Weights of a small GPT-style language model, trained from scratch on English Wikipedia.
Architecture: RMSNorm before each block, rotary positions, biases on query, key and value, untied embeddings.
MLP neurons of a small language model. Each row is named by its layer, matrix (gate and up: input weights; down: output weights) and neuron, and shows model dimensions 96-191. Each number is 128 + 24 x the weight over its row's rms, rounded and kept within 0 to 255. A neuron's up and down rows have the sign that makes its largest values positive.
After each neuron's rows, "fires on" lists the tokens most often at its 100 highest values on Wikipedia text that the model never trained on.

L2.gate5 [108 148 122 108  93 135 110 149 114 124 118  75 119 111 100 103 145 135 187 112  92 114 124 139 170 141 140 173 143 154 128 133 123 117 155 142 139  97 104  98 115 117 106 138 107 114 142 136 140 108 138  94 117 135 153 111 108 103 123 153 108 144 115 147 139 138 124 129 136  99 133 109 158  84  94 129  91  93 142 131 112 131 101  80 119 112 138 155 108 114 170 132 162  84 151 154]
L2.up5 [119 127 117 143 128 119  81 138 141 168 146  97 125 120 152 105 179 163 169 141 151 119  99  90  98 125 153 152 139 112 156 130 130 147 164 123 114 166 140 101 146 151 124 113 123 132  79 120 121 110 122  97 115 122  70 102 158 110 112 147 109 135 126  90 122 158  80 155 133 124 172 141 107  95  96 113 112 104 116 131 146  68 119 135 163 161 133 172 111 122 110 142 125 117 122 130]
L2.down5 [114 121  49 144 134 175 159 140 101 121 138 206 125 121 122 138 183 122 149 108 146 107 143 122 155 115 129 157 119 163 127 154 141 102 129 148  99  98  93 134 119 151 142 126 139  66 133 134 119 125 105 151 162 103 122 145 153 134 107 150  98 145 141 147 137 158 137 142 151 133 119 100 130  94 117 118 110  91 142  92 125 107 145 112  98 137 134 124 134 131 125 152 108 146 115 101]
fires on: "en", "in", "ar", "ents", "on"

L2.gate186 [135 103 122 107 100 104 160 137 143 150 127 147 100 101 153 135 128 157 133 127 113 109  96 124 128 160 111 122 146 161  90 117  91 144 110 166 122 117 112 101 112 163 132 139 183  82 115 176 131  85 152 114 117 138 152 126 146 142 112 134 133 151 124 111 115  80 111 154 129 111 123 111 132 137 134 123 104 108 184 179 102 107 101 145 103 127 109 149  79 129 161 135 161 117 155 170]
L2.up186 [128 156 125 107 133  96 137 147 111 102 131 102 133 128 102 144 133 122 127 104 152 121 144 126 150 113 118 125 117 169 110 131 123 139 139 124 119 109 105 137 101 128 183 141 120 158 138 133 162 104 135 130 114 137  66 137 187 145  92 103 124  99  89 101 136 129  96 142 113 164 154 133  97 141 145  91 148 112 115 151 127 124 149 149 152 122 136 147 155 124 135 140 109 125 131 150]
L2.down186 [ 89 126 119 145 167 113 125 156 135 110 106 103 117 140 169 104 149 131 130 146 130  87 138 113 144 132 126 149 129 115 124 153 139  98 150 103 130 119 124 146  73 122 134 147 162 112 144 143 118 132 111 104 160 163 154 135 150 105 149 133 167  87 118 141 147 166 136 138 151 146 119 166 115 128 112 137 124 161  37 105  94 119 104 101 141 105 127  86 133 129 124 134 119 135 129  98]
fires on: "–", "t", "ire", "on", "e", "or"

L2.gate440 [119 187  90 156 139 112  71  84 144 104 151 145 129 145  85 130 156 151 117 109 138 157  89 109 109 125 142 118 125  93 131 142 127 155  89 125 148 152 137 122 144 163 155 119 142 102 138 138 138  72 131 144 128 153 132 117 121 124 148 124 172 136 123 113 152 141 141 105 115  87 152 143 153 101 102 136  87 176 136 127 150 113 139 112  98 127  89 103 134 110 133 109 137 108 135 112]
L2.up440 [ 85 201 125  98 177 105 135 119 191 120 166 142 126 122 148 108 120 181 118 155 103 132 119 123 111  91 118 130 123 128 132 107 100 141 110 144 130 166  76 144 114 102 104 107 144 112 119 140 111 115  97 123 135 128 131 145 128 125 136 103 154 112 164 130 113 148 152 135  82  69 127 142  81 168 119 146 126 117 106 101 152 163 115 171  76 134 102 139 167 101 125 127 105  99  97 140]
L2.down440 [121 164 117 111 133 118 150 145 160  99 174 154 142  88 125  71  79  68 104 114 101 114 123 120 134 171 121 114 145 105 197 102  92 104 169 183 153  95  82  95 129 140 130 136 166 103 166 149 112 142 111 146 131 158 171 114 100 156 149 123 101 172 113 167 167 112 133 130 117 127 133 105 153 122 123 133 145 146 146 130 164 131 132 123 128 153 127 110  83  87 163  92  84 121 122 124]
fires on: "in", "inc", "min", "'", "ins", "c"

L2.gate285 [137 111 120 136 112 167 123 134  79 158 116 112 124 189 162  78 132 139 145 126 140  85 142 166 119 107 151 139 151 123 122 171  93 101 146 154 138 163 141 166 163 122 104 163 141  79 137 118 173 157 122 125  95 122 130 143 118 135  90 116 144 121 117 108 156 143 172 131 161 113 142 148 126 126  95 157 162 166 161 110 154 109 120 119 132 119 120 155  87 134  86 101 134 149 154 131]
L2.up285 [104 119 126 135 117 127 109 143 121 119 153 110 133  97 177 109 117 132 125 116 145 170 166 178 142 144 162 122 112 144 136  61 146 133 176 158  78 120 169 115 113 156  96 124 129 124 151  94 136 126  58 118 141 137 123  93 107 118  94 128 143 124  89 116 111 129 100 123 155 142  90 128  98 133 152 139 136 147 150  94 109 108 110 127 112  91 151 190 116 124 160 146 122 126 147 123]
L2.down285 [162 141 136 115 122 104 148 128 138 122 131 122 124 149 181 179 119 112  91 102  98 125 101 147 143 139  95 128 135 153 140 149 118 127 109 131 132  50 107 130  97 106 103 101 133 145 101 129  95  83 160 122 112 143 138 146 131 113 167 150 106 119 136 166 105 118  80 143 126 136 132 124 115 132 112  90  97 162 117 164 136 171 120 120 135 130 118 161 147 137 128 144 128  87 139 129]
fires on: "n", " $", " number", "ther", "com", " single"

L2.gate607 [107  96  77 110 106 147 123 128 140 152 121 102 136 121 134  79 112 121 134 149 128 146 112 100 143 101 172 124 117 140 161 146 153 126 105 174 137 131 178 111 156 106 119 120 173 124 119 130 133 130 145  95 165 168  76 146 138 103 130 100  92 148  98 126 133 159 127 129 154 136 159 123 156 117 151 139 153  73 118 153 146 186 132 138 137 126 122 114  83 174 127 103 144  98 126 172]
L2.up607 [120 151 128 132 161 107 107 128 109 123 115 112 138 128 112 124 138 147 141  82 143 112 102 143 171 138 145  99 103 158 102 157 140 127 124 154 152 144 112 116 148 145 124 155  96  84 124 163 177 118 150 139 135 107 179 151 127 118 147 133 125 101 119 130  78 169 130 165 128 103 111 139 129 130 128  85 101 117  97 136  97 136 108 176  85 175 179 109 141 163 168 135 147 113 143  87]
L2.down607 [120 124 136 133 154 174 138 133 178 130 141  86 129 124 142 132 111 139 136 119 141 132 111 140 130 142 118 155 102 106 145 138 152 144 101 100 118  97 155 117 109 116 138 125 108 143  95 143 121 125 163 163 136 121 110 122 121 190  94 127 141 110  87 124  56 125 113 142 136  76  78 110 117 102 103 113 125 148 130 161 147 118 155 127 105 135 143 107 147 134 151 166 174 114 162  87]
fires on: "ud", "n", "un", "é", "oun"

L2.gate485 [139 158 119 142 139 100 120  95 134 113 160 129 160 107 150 148 146 112  84 119 110 112 127 188 103 115 101 131 150 121 146 149 154 114  80 147 137 144 114  72 100 142 144 187 111 139 134 140 172 139 138  98 131 144 141 160 143 101 130 117 118 178 122 120 100 153 118 135 139 128 150 162 163 117 139 104 131 138 144 141  89 134 130 119 184 127 127 148  82 122 122 158 168 116 107 120]
L2.up485 [146 147  95 100 118  92 121 105 127 142 108 135  98 146 164 140 144 121 123 154 121 154 117 141 129 135 155 143 124 105 118 146 122 127 122 124 154 114 159  91 151 158  98 124 136 138 146 145 135 183  91 134 136 130 121 168 105 123 133  80 143 109 123  84 116 110 152  77 106 147 142 161 105 135 123 112 111 132 178  89 171 154 119 149 109  77 114 135 148 132 103 141 130  93 128 102]
L2.down485 [173 102 135 114 114 123 140  90 137 108 147  94 122 142 142 106 137 160 108 145 105  85 114 141 146 146 127 149 118 104 129 116 148 137 133 117 141 130 113 126 105  94 101 148 168 169 142  98 140 119 165 127 136 120 130 138 141 144 132 105 143 114 144 179  97 151 158 133 166 131 104  92 122 155  76 121 137 109 126 133  74 107 141 133 131 135 138 130 121 100 149 109 124 113 124 135]
fires on: "al", "ile", "el", "our", "ess", "ze"

L2.gate260 [107 135  86 146 113 169 108 121 157 119 142 119 139 140 132  97 139 136 134 146  95 129 113 100 128 121 109 121 108 147 146 111 127 170 108  80 118 143 112 185 102 104 111 132 147 135 132 116 158 138 126  89 156 118 120 168 135 150 132 118 147 136 129 123 126  99 176 106  93 140 125 131  96 145 127 149 192 153  61 123 126 113 137 102 125 157 139 129  94 137 101 164 110 193 123 154]
L2.up260 [ 92 162 100 136  99 130 110 109 101 138 125 146 157 148 136 111 113 155 115 137  94 132 132  76 136 159 147 126 124 140 183 137 175 121 126 113 100 176 134 165 122  88 136 113 136 159 125 143 143 161 119 124 126 112 104 134  97 139 113  94 141  96 143 157 143 101 193 149 103 121 100 146 105 122 155 145 129 146 122 102 131 129 135 129 172 139 131 127 133 125 121 156  67 186 117 177]
L2.down260 [152 146 122 135 150 148 141 145 115 140 148 144 144 150  87 105 117 152 122 138 103 106 120 151 113 135 135 133 167 123 118  66  95 169 116 116 159 104 136 116 118 134 155 118 170 143 132  95 140 137 155 104 171  90 103 118 142 126  85 105 112  78 109 159 127 138 132 129  97 135 114  97 119 174 125 118 113 147 159 156 108  99 156 159 126 132 126 103 120 101 116 135 149 130 137 125]
fires on: "ict", "th", "est", " Port", "ort", "r"

L2.gate279 [164 128 118 153  93 116 123 134 115 157 175 116  96 139 118 126 100 102 134 122 114 161 127  82 123 100 160 129 112 152 156 140 126 130 177 121 138 123  96  65 113 114 111 126 143  83 100  97 148 137 181 162 137 114 111 116 122 138 105 132 118 157 108 128 109 160 128 127 145 130 131 116 120 123 134 138 157 166 112 126 124 183 129 113 131 139 146 129 133 156 136  96 135 156 130 103]
L2.up279 [142 103 136 142 115 115 110 125 119 125 149 160 118 122 151 102  85 134  95 105 164 154  92 149 126 150 149 105 105 120 142 117 132  97 147 160 112 133 121 158 158 100 139 118  97 112 136 128 109 131 140 116 153  66 104 149  90 127  84 140 143 117 144 138 109 116 151 118 114 152 155 153 122 118 108 136 167 149 116  70  92 161 144  88 113 124 161 146 143 122 122 181 124 148 152  98]
L2.down279 [145 104 137 168 109  70  93 125 145 131 160 133 104 119 151 100 123  75 134 124 125 116  82 131 126 134 166 162 138 126 110 134  98 110 150  99  87 121  90 144 116 174 133 145 170 143 142 142 152 132 162 138 124 101 121 130 121 118 107 144 119 161 175 110 125 157  98 107 123 160 140 142 133 117 118 144 134 135 110 142 183  98 184 135 129 102  97 191 197 166 103 147 137 109 138 138]
fires on: " Record", " Film", "ment", "im", " work", "ork"

L2.gate683 [118 147  85 138 108  96 126 121 164 144 132 162 105 112 147  96 170 110 136  99  91 122 133 143 132 116 126 136 111 144 137  96 126 115 128 140 125 121 144 124 125 148 111 140 169 119 115 117 119 142 168 155 124 101 124 150 119  94 120 134 156 144 145 130 139 135  75 137 125 117 128  74 105 142 162 115 133 122  95  87 162 163  94 100 181 134 133 114 137 151 112 155 114 155 156 158]
L2.up683 [126 129 119 128 126 112 128 143 127 131  87 139 133  93 116 128 114 128 115 113  77 121 169 109 170 124 145 162 123 152 124 104 126 149 157 124 142 153  95 140 111 140 118 130 108 118 131  70 115 107 113 102 117 195 137 128 154 149 120 121 144  95 175 125 115 121 115 155 133 105 143  76 105 159 157 121 139 119 158 187 136 121 144 129 146 141 123  90 153 106 109  81 142 104 131  96]
L2.down683 [128 110 124  88 115 154 126 120 130 127  98 124 121 134 152 131 114 137 134 113 114 134 163 152 113 129 104 120 149 113  91 137 116 123 133 145 119 139 133 117 137 132 136 162 135 153 126 105 142 101  87  99 122 181 121 152 111 153 143  90 131 129 134 130 124 103 107 141 138 116 147  91  91 121  99 144 163 145  79  94 117 118 133 139 165 134 172  89 148 138 120 161 144 147 163 163]
fires on: "am", "ou", " same", "y", "T"

L2.gate268 [120 110 114  73 107  82 122 158 110 132 127  89 118 137 139 116  91 174 141  86 129 104 152  97 138 183 110  98 165 123 115 117  85 119 122 105 114 117 134 163 108 115 140 145  75 145 142 143 112 158 155 113 104 157 108 115 141 130 145 147 138 140 102  76 135 160 126 122 118 120 137 128 108 122 167 122 140 148 144 128  90 152 128 119 130 110 177 144 124 157 103 142 121  87 123 120]
L2.up268 [159 147  97 147  69 162 114 208 111 106 146 161  67 149 109 143 136 144 150 150 154 101 154  81 135 198 167 144 122 161 147 140  99 103 173 142  96 134 120  98 129 137 112 154  92 137 131 143 148 146 142 160 126 142 124 127 130 118 128 124 133 136 149 107 136 120 110 103 106 139 110 129 115 148 123 127 114 116 130 154 120 140 115 138  94 100  66 162 114 112 175 133 135 138 121 133]
L2.down268 [107 100 118  96 120  87 122 113 139 126 116 161 134 191  76 113 135 130 172 139 142 113 158 138 166  96 145 132 111 105 115 128 169 135 128 105 168 162 110 121 138 170 126 128 157 140 138 138  96 137  92 101 115 126 144 121 177 175 111 102 124 115 127 126 137 120 122 139 152 136  95 110 137 141 146 107 121 129  92  79 143 161 111 152 118 129 158 123 131  87 136 135 117  99 146 107]
fires on: "e", " used", "ated", "ed", "ree", " published"

L2.gate170 [107 121 153 121  91 147  92 130 151 143 105 152 109 137 178 163 116 136 157 107 155 148 144  92  89 142 109 171 130 116  70 129 130 160  89 125 124 132 153 121 119 129 150 153 139 126 130 123 118 167 131 151  85 121 128 133 173 146 152  89 144 141 104 113 120 112 114  86 151 173  95 123 144 142 171 182 141 124  92 123 110 117 160 121  65 158 134 141 104 154 156 146 120 156 126 115]
L2.up170 [130 139 100 151 140 161 103 127 166  95 147 162 153 163 123 128  96 135 113 101 112 110 165 125 122 171 106 168 127 162 144  87 131 119  81 131 111 165 112  85 121 149 131 154  92 120 100 145 133 158 147 124  87 131 144 133 127 188 143 135 125 119 148  87 127 104 138  74 127 113 131 115 126 108 150 173 102  98 103 120 131 111 170 112  92 131 112 156 126 121 149 118 103 144  87 112]
L2.down170 [118 166 156 139  57 101 131 146 134 134 147 181 172 133 108  93 136 133 165 139  98 133 128 116 103 139 132 126  79  86 108 119 185 159 128 118 110 144 116 130 119 143 136 123 134 137 146 118 153 127  99 149 123 132 161 134 107  67 134 111 128  84 146 139 186 119 124 154 147 123 115 152  87 153 124 133 138 148 117  68 131 131 132 158 128 149 160 132 110 136 145 110 115 111 125 146]
fires on: "se", "sc", " co", "ers", "ish"

L2.gate468 [135 126 124 110  78  93 127 133 126 160 104 135 155 104 117 139 117 127  77 151 129 142 152 110  98 120 164 129 161 182 132 114 131 103 109 119 153 128 188  92 127 104 130 139 150 179 104 168 133 108 140 134 138 159 120 118 101 133 121 118 142 128 101 122 132 155 142 157 118 159 142 152 106 138 105 150 169 128  76 212 110 110 114 148  66 150 165 126 118 141  87 142 142 142 103 111]
L2.up468 [182 113 133  88  92 101 132 116  98 121 124 140 139 118 120 125 101 143 151 144  91 132 166 138 144 125 143 149 163 118 104 143 127  88 101 166 152 135 222 119  93 104 125 163 138 144  91 157 117 123 139 123 139 152 132 121 128 132 149 137 174 130 139 183 151 144 135 166 141 135 125 122  64 112 111 139 122  79  89 198 123  96 126 124 127 138 128 148 103 152  92 125 144 135  95 120]
L2.down468 [117 131 113 158  94 112 105 151 182 108 130 131 128 112 126 156 143 111  76 124 161  75 138  92 133 129 147 134  87 128 129 129 162 112 154 100 129 133 142  96 147 135 150 173 115 120 127 152 137 146 126 106  74 133 105 146 108 150 102 143 165  91 115  99 154 139 107 153 126 152  80  95 159 135 133 114 149 118 116 142 160 107 142 163 149  91 153 138 127 111  82 115 112 138 129 157]
fires on: "on", " Don", " Her", "echn", "od", "ert"

L2.gate703 [180 126 106 111 110  99  93 144 132 104 103  93  94  97 133 114 183 124  87 126  83  82 138 128 141 130 130 151 136 113 125 108 178 125 154 104 100 121 108 145 148 154 163 138 120 102 151 111 167 110 152  83 126 130 147 125 161 130  89 126 138 125 112 161 136 129 113 178 112 120 131 108 103 162 124 107 144 138  98  92 122 128 114  86 103 125 122 126 142 150 145 153 155 108 152 176]
L2.up703 [128 161 122 103 126  97 127 145 114 120 140  70 162 148 138 146 139 114 115 147 166 150 157 119  97 134 154 170 127 162 161 117 123 135 156 130 177 154 144 161 143 127 191 156 134 146 147 107 122 124 122 169 136 128  93 146 111 153 122 136 125 150 126 115 153 127 127 103 158 117 124 147 142 122 134 120 145  97 105 138 136 124 139 132  87 135 177 117 134 167 122 116 128 133 115  99]
L2.down703 [ 96 126 141 147 142 155 129 148 116 150 119 156  94 172 125 163 153 134 142 142  94 143 110 137 117  92 122 119 134 126 125  89 112 145  81  94 158 122 129 128 128 109 160 119 124 142 137 121 136 147 120 162  80 119 128  84 110 136 115  94  98 102 151 104  79 131 104 118 113  91 144  86 113 125 138 164 126  90 111 142  92 110 113 127  84 158 110 149 139 162 174 104 118 105 125 152]
fires on: "ry", "ank", "y", "ink", "oung"

L2.gate522 [141 107 131  91  99 158 151 117 102 122 121  62 155  92 187  83 146  90 134  88 108 126 122 136 106 183 120 107 130 119 180 114 164 103 161 146 152 128 126  90 169 122 149 134 125 157 113 100 139 123 130 136 134 143  82 173  97 108 107 130 143 115 140 145 121  96 103 141 114 135 125 149 141 144 161 139 116 102  83 117 121 146 139 129 130  87 159 113 153 155 127 125 138 176 128 129]
L2.up522 [124 117 105  96  91 167 139 132 120 119 122 100 153 114 124 107 169 137 116  85 112 158 119 136 181 167 138  92 151 122 134 163 148 161 120 149 144 110 130 139 103  98 165 148 126 101 105 128 150  77 129 122 155 114 155 144 120 151  86 136 123 116 104 142  91 130  98 109 109 111 128 120  82  85 148 112 103 134 139 167 182 167 130  97 186 126 114 104 161  90  97 110  85 163 133 120]
L2.down522 [131 147 125 180 153 142 134 113  99 109 103 159 149 172 106 141 120 143 104  98 107 107 170 134 134 135  88 106 113 105 169 160 106 171 137 154 171 122 129 172 154 142 139 126 148  92 132 124  85 136 122 156 120 134 157 118 114 152 106 110 153  84 132 100 110 140 142 139 145  92 135 175 142  96 141 123  96 111 122 143 137 108 158 135 155 133 123 164 130  88  91 148 141 104  80 134]
fires on: " He", "z", ":", "d", "c", "r"

L2.gate650 [102  98 127 127 107 170 119 157 107  96 121 142 124 121 140 148 153 176 134 110 124 117 125 117 106 126 142 142 148 110  63 157 147 115 117 119 137 128 124  95 156 176 107 141  87 124 130 115 169 124 120 170 124 161 164 143 103 128 113 112 134 172 123 150 103 126 119 118 131 171 133  89  92  78 138 128 105 152 144 152 128 141 144 160 139 168 142 119 118 143  92  90  96 121 101 124]
L2.up650 [103 126 140 180 109 142 161 147 109 147 137 161 146 121 125  97 123 136 154 130 133 112  92 131 113 167 104 120 144 134 173 132  76 106 139 142 141 127 116 113 152 112  89 134 139 118  93 109 149 121  74 156 133 165 107 138 131  68 122 123 121 129 116 154 131 126 112 205  83 132 133 172 125  94 147 149 116  77 105  90 118 123 127 119  94  99 106 145 170 132 162 118 112 122 127  77]
L2.down650 [135 116 123 106 130 172 179 170 164 133 192  99 116 149 113 110  76 127 146 132 125 158 145  94 141 194 112 147 104 141 138  81 130 143 148 134 138 105 119 131 143 133 181 120  83 123 150  92 143  98 153  99 134 113 146 113 126 109 126 111 130 129 134 130 146 152 120 127 112 127 119 115 118 124 118 117  88 148 143  91 150 115 151 124 151 108 100  82 170  94  72 115 115 137  93 126]
fires on: " County", "erv", "op", " District", "icip", " Comm"

L2.gate560 [141 155 143 148 128  91 150  93 117  93 101 130 107 141 104  94 125 106 110 157 140 138  89 129  68 128 110 129  94 136 123 180 140 104 146 132  84 112 106 128 134 115 125  96 161 124  97 133 127 124 164 128 149 143 131 146 141 170 129 125 104 126 132  62 157 150 107 147 114 191  89  95 180 132 126 124 146  92 144 142 132 113 152 140 125  97 105 163  97 159 137 153 120 138 121 145]
L2.up560 [147  96 130 110 179 135 127 158 146 103  98 150  90 130  97 155  69 157 115 181 115 128 154 141 132 127 120 110 104 122 102 135 136 131 111  88 132 124 145 130 139 128 151 134 172 128 147 151 180 145 102 131 116 165 182 121  96 123 121 122 156 144 126 124 109 167 113 106 153 141 120  95 152  99 147 125 119 128 105 116 127 172  90 102 162 133 156 157 108 116 158 176  96 173 126 150]
L2.down560 [117 127 154 136 143 154 145 122 146 140 128 126 156 193  94 149 102 123  92 109 102 107 140  96 162 137 146 141  92  94 107 114 117  86 128 104 122  98  60  83 146  98 133 101 128 131 161 128 141 143 116 129 128 104 100 171 130 122 163 122 120 122 124 127 128 165 128  80  75 147 103 123 141  78  94 124 145 154  91 140 155 138 149 167 122 128 155 101  96 123 125 138 105 120 126 133]
fires on: "it", "per", "ican", "S", "rit", "du"

L2.gate318 [146 130 123 115 121 115 180 101  95 178 138 142  74 109 151 164 126 135 108 149 153 126 191 114 118 128 128 196  97 164  94 136 118 122 141 152 148 102  77 113 110 156 131 153 101 136 136 147 168 169 140 108 117 141 115 131 115 149 126 119 118 123 134 108 104 152 129 140 135 138 138 146 122 126 183 173 126 139  87 185 144 196 133 149 158 123  72 128 126 120 129 163 140 133 138 141]
L2.up318 [133 106 145 133 103  81 130 110 128 138 165 127  77 156 140 145 116 125  71 165 119 155 135 138 133  89 164 127  81 152 110 107 143 127 116 132 141 104  86 129 101 113 138 135 119 139 104 113 129 164  89 141 139 142 147 135 101 120 106 116 160 138 134 159 101 123  95 144 150 163 137 130 203  98 130 152 126  93 108 107 151 110 122 120  85  94  68 143 118 116 192 146  72 106 159 161]
L2.down318 [104  84 143 110 168 115 139  84 124 174 136 105 108 109 114 113 120 147 141 122 144 108 153 123 146  98 141 122 108 135 107 138  90 160 122 123 157 121  81 120 145 137 118  85 129 163 101 193  86 119  90 122 132  98 127 117 119 130 106 160 129 127 121  99  73 151 115 112 135 127 152 114 118  96 153 127 136 173  91 137 159 122 153 134 110 152  98 142 135  99 130 131 145 163 133 132]
fires on: "our", "ound", "ial", "ost", "ts", "l"

L2.gate465 [162 140 132 159 162 105 105 139 102 144 165  72 134 134 156 129 167 130 120 129 132 130 103  99 108 136 130  80 115 141 115 155 141 118  98 146 134  90 142 117 128 111 104 154 167 106 124 120 150 130 134 141 148 146 142 114 107 165 140 140 136 110 123 105 110 126 169 131 112 124 152 133 138 130  77 125 157  94 145 142 132 126 111 106 129 149 104 187  95 106 105  98 110 107 162 111]
L2.up465 [148 128 146 129  82  86 126 126 108 150 115 102 123 122 111 105 124 111 101 145 139 142  90 139  94 124 160 113  86 151 117 112  97  38 102 145 128 126 132 149 156 130 121 133 135 129 134 142  87 141 132  75 110 118 147 138 150 126 149 112 123 100  94 157 125 138 142 124 141  92 119 101 144 115 134 116 145 118 162  79 137 157 160 126 135 144 104 163 117 156 111 140  66 164 109 118]
L2.down465 [170 140 138 165  98 113 124 124  88 114 164  98 151 117 122 136  97 128  71 140 131 170 162 124 113 180 130 126 135 134  99 109 101 163 117 145 132 124 112  99 185 136 143 146 137  83 114 141 138 141 117 127 100 130 110 131 137  96  91 101  95 135 164 143 144  97 149 115 117 120 153  92 118 134 126 115  81 120 136 155 132 125 147 148 144 123 126 122  77 151  88 120 103 105 168 135]
fires on: "il", " prom", " cl", "ll", "yl", " Phil"

L2.gate123 [169 135 151 127 122 104 141 163 188 157 151 126 137  97  76 127 122 148 102 102  59 157 136 111  99 170 161 139  88 121 159 151 116 149 141 148 142 107 127 152 131 135 125  94 122 123 125 119 120 117 128 167 118 111 130  97 111 194 125 156 143 146 138 178 113 205  87 139 125 103 161 128 136 110 154 113  68 120 143 142  77 156 136 160  89 144 117 113 153 172 116 143 123 130 107 154]
L2.up123 [137  88 114  96 133 151 114 146 127 173 127 123 112 139 121 153 126 135 138 154 105 161 165 143 127 135 146 135 161 148 147 120 116 106 159 109 145 139 114  99 165 140 136 135 133 124 135 126 104 126 103  88 152 151 176 129 171  84 152 130 154 106 142 191 128 178 129 162  99 138  96 155 116 170 146 168 134 108 116 148 102 101 102 152 121 189 171 147 133 163 117 144 141 123 143 136]
L2.down123 [135 176 121 124 124 112 130  60 155  95 114 121 137 172 133 132 143 124 109 112 139 117 144 119 105 189 127 126 115 132 125 114 121 154 138 140 132 106 101 136 119  92 113 121 125 135 130 119 113 125 132 140 129 165  94 142 161 112 117 121 117 163 139  78 111 108 124 157 134 138 163 108 114 136 108 113 137 165 131  68 132 137 133 141 145 125 126 113  79 101 131 148 114 138 126 113]
fires on: "ry", "ies", "ions", "ance", "ool", "ver"

L2.gate431 [147 157 129 155 151  98 111 108 154 151 138 112 134 115  76 124 147 113 109 115  98 218 137 119 103 167 153 134 123 166 134 139 149  65 118  76 127 132 121  91 147 146 160 101  73 180 116 145 143 146 181 140 140 105 126 133  82 166 134 110 152 181 101 111 131 105  80 134 136 133 144 123 145 136 134 130 129  95 112  85 138 165 123 131 108 124 128 150 153 171  90 159 161 140 137 145]
L2.up431 [107 105 129 136 128  94 146 135 114 151 152 144 110 125  89 114  87 126 103 120 141 115 139 147 146 169 120 147 137 117 124  75 114 102 133 120 136 107 111 137 126 158 125 147 161 107 102 111 120 137 119 105 136 139 121 152 104 139  87 122  93 105 129 136 100 134 116 105 135 155  86 129 115 109 115 154 130 101 203 120 107 134  99 158 170 146 148 138 132 106 164 126 115 125 154 113]
L2.down431 [127 158 174 121 141 100 124 171 157 105 108 179 135 134 103 145 159 170 119 151 102 107 139 110  66 171 114 152 125 133 159 156  97 165 141 142 128 137 136 126 162 113 113 113 131 152 163 138 119 139  82 150 135 158 134 138 118 126 129 154 130 119 148 151 181 137 117 113 148 110 128 118 111 131 122 130 101 161 168 137 174 117 154 126 170 141 120 154  99  85 127 110 112 126 157 177]
fires on: "ut", "it"

L2.gate532 [124  92 161 118 141  91 105 122 132 170 142 209 163 126 169  98  70 111 111 120 111 103 169  91 104 123 120 106 181 157 135 121 109 122 130 110 126 100 118 123 118 110 150  78 136 110  88 193 138  94 132  98 106 131 133 102 146 129 111 152 117 117 140 143  76 154 139 142 102 135 165 132 152 102 116  98 107  89 144 158 140 132 137 125 139 186  92 156 110 107 129 138  91 131 144 179]
L2.up532 [131 142 115 155 135 130 137 167 163 154 146  96 114 127 104  87 131 127 171 118 103  96 176  84 142 137 116 100 111 131 137 100 102 152 149 125 110 122 121 102 133 106 101 138 157 140 117 166 125  88 110 127  87 103 161 131 123 114 120 173 130  95  94 172 169 155 141 110 149 139  93 165 138 137  97 116 130 148 113 128 138 107 146 135 119 126 118  68 168 149 127  95  99 114 160 152]
L2.down532 [103 111 142 127  68 121 154 122 123 101  85 121 169 128 113 113 138 141 168 132 138 111 125 127  73  92 125 128 112 125 126 154 150 120 140  91 148 106 121 113 146  90 148 149 119 143 117 159 167 106 126 153 145 111 182 121 153 143 106  96 128 132 122 136 130 119 107 125  95 141 117 108 139  97 114 133 146 178  98 164 176  97 134 127 136 158  94 163 144 130 122 112 127  73 150  90]
fires on: " Is", "ay", "on", "ir", "t"

L2.gate332 [124 142 159  93 109 160 102 134 108 102  91  91 117 141 124 134 122  49 107 130 136 108 141 108 161  94 142 115 149  97 165 142  80  89 130 128 138 185 131 141 141 132 132 119 135 141 119 140 116 107 124 103 144 114  70 162 114 150 116 128  95 113 141  85 121 151 139 146  99 126  94 101 154 189 125 103 142 136 112 157  52 168 132 104 132 110 132 109 135 152 141 127 117 116 154 143]
L2.up332 [112 107 169 138 121 138 150 102 101 110  91 111 141 159 130 167 117 104  88 137 113 116 139  83 147 119  95 123 148 149 125 118 136 123  96 110 134 132  89 198  80 144 134 130 173 128 136 115 134  23 108 133 124 117 128 128 127 113  98 140 104  92 161  89 155 122 141 159 140 125  91 143 148 154 121  97 168 159 116 148 125 134 106 118 119 114 133 111 110 105 120  96  95 159 119 133]
L2.down332 [ 98 145 153 141 142 145 116 165 105 120 123 159 123 162 142 145 137 100  88 105 106 152 130 128 109 136 131 147 115 110 136  59 175 113 178  88 134 131 127 132 174 159 149 126 116 153 126 138 134 118 119 113 116 100 119 154  85 127 159  99 115  89 132 141 134 133 116 150 107  99 124  90 122 140  94 109 125 148 104 156 104 140 130 119 118 136  77  94 109 118 152 139 115 118 113 122]
fires on: " ph", " Ph", " ch", "h", "ph", "ich"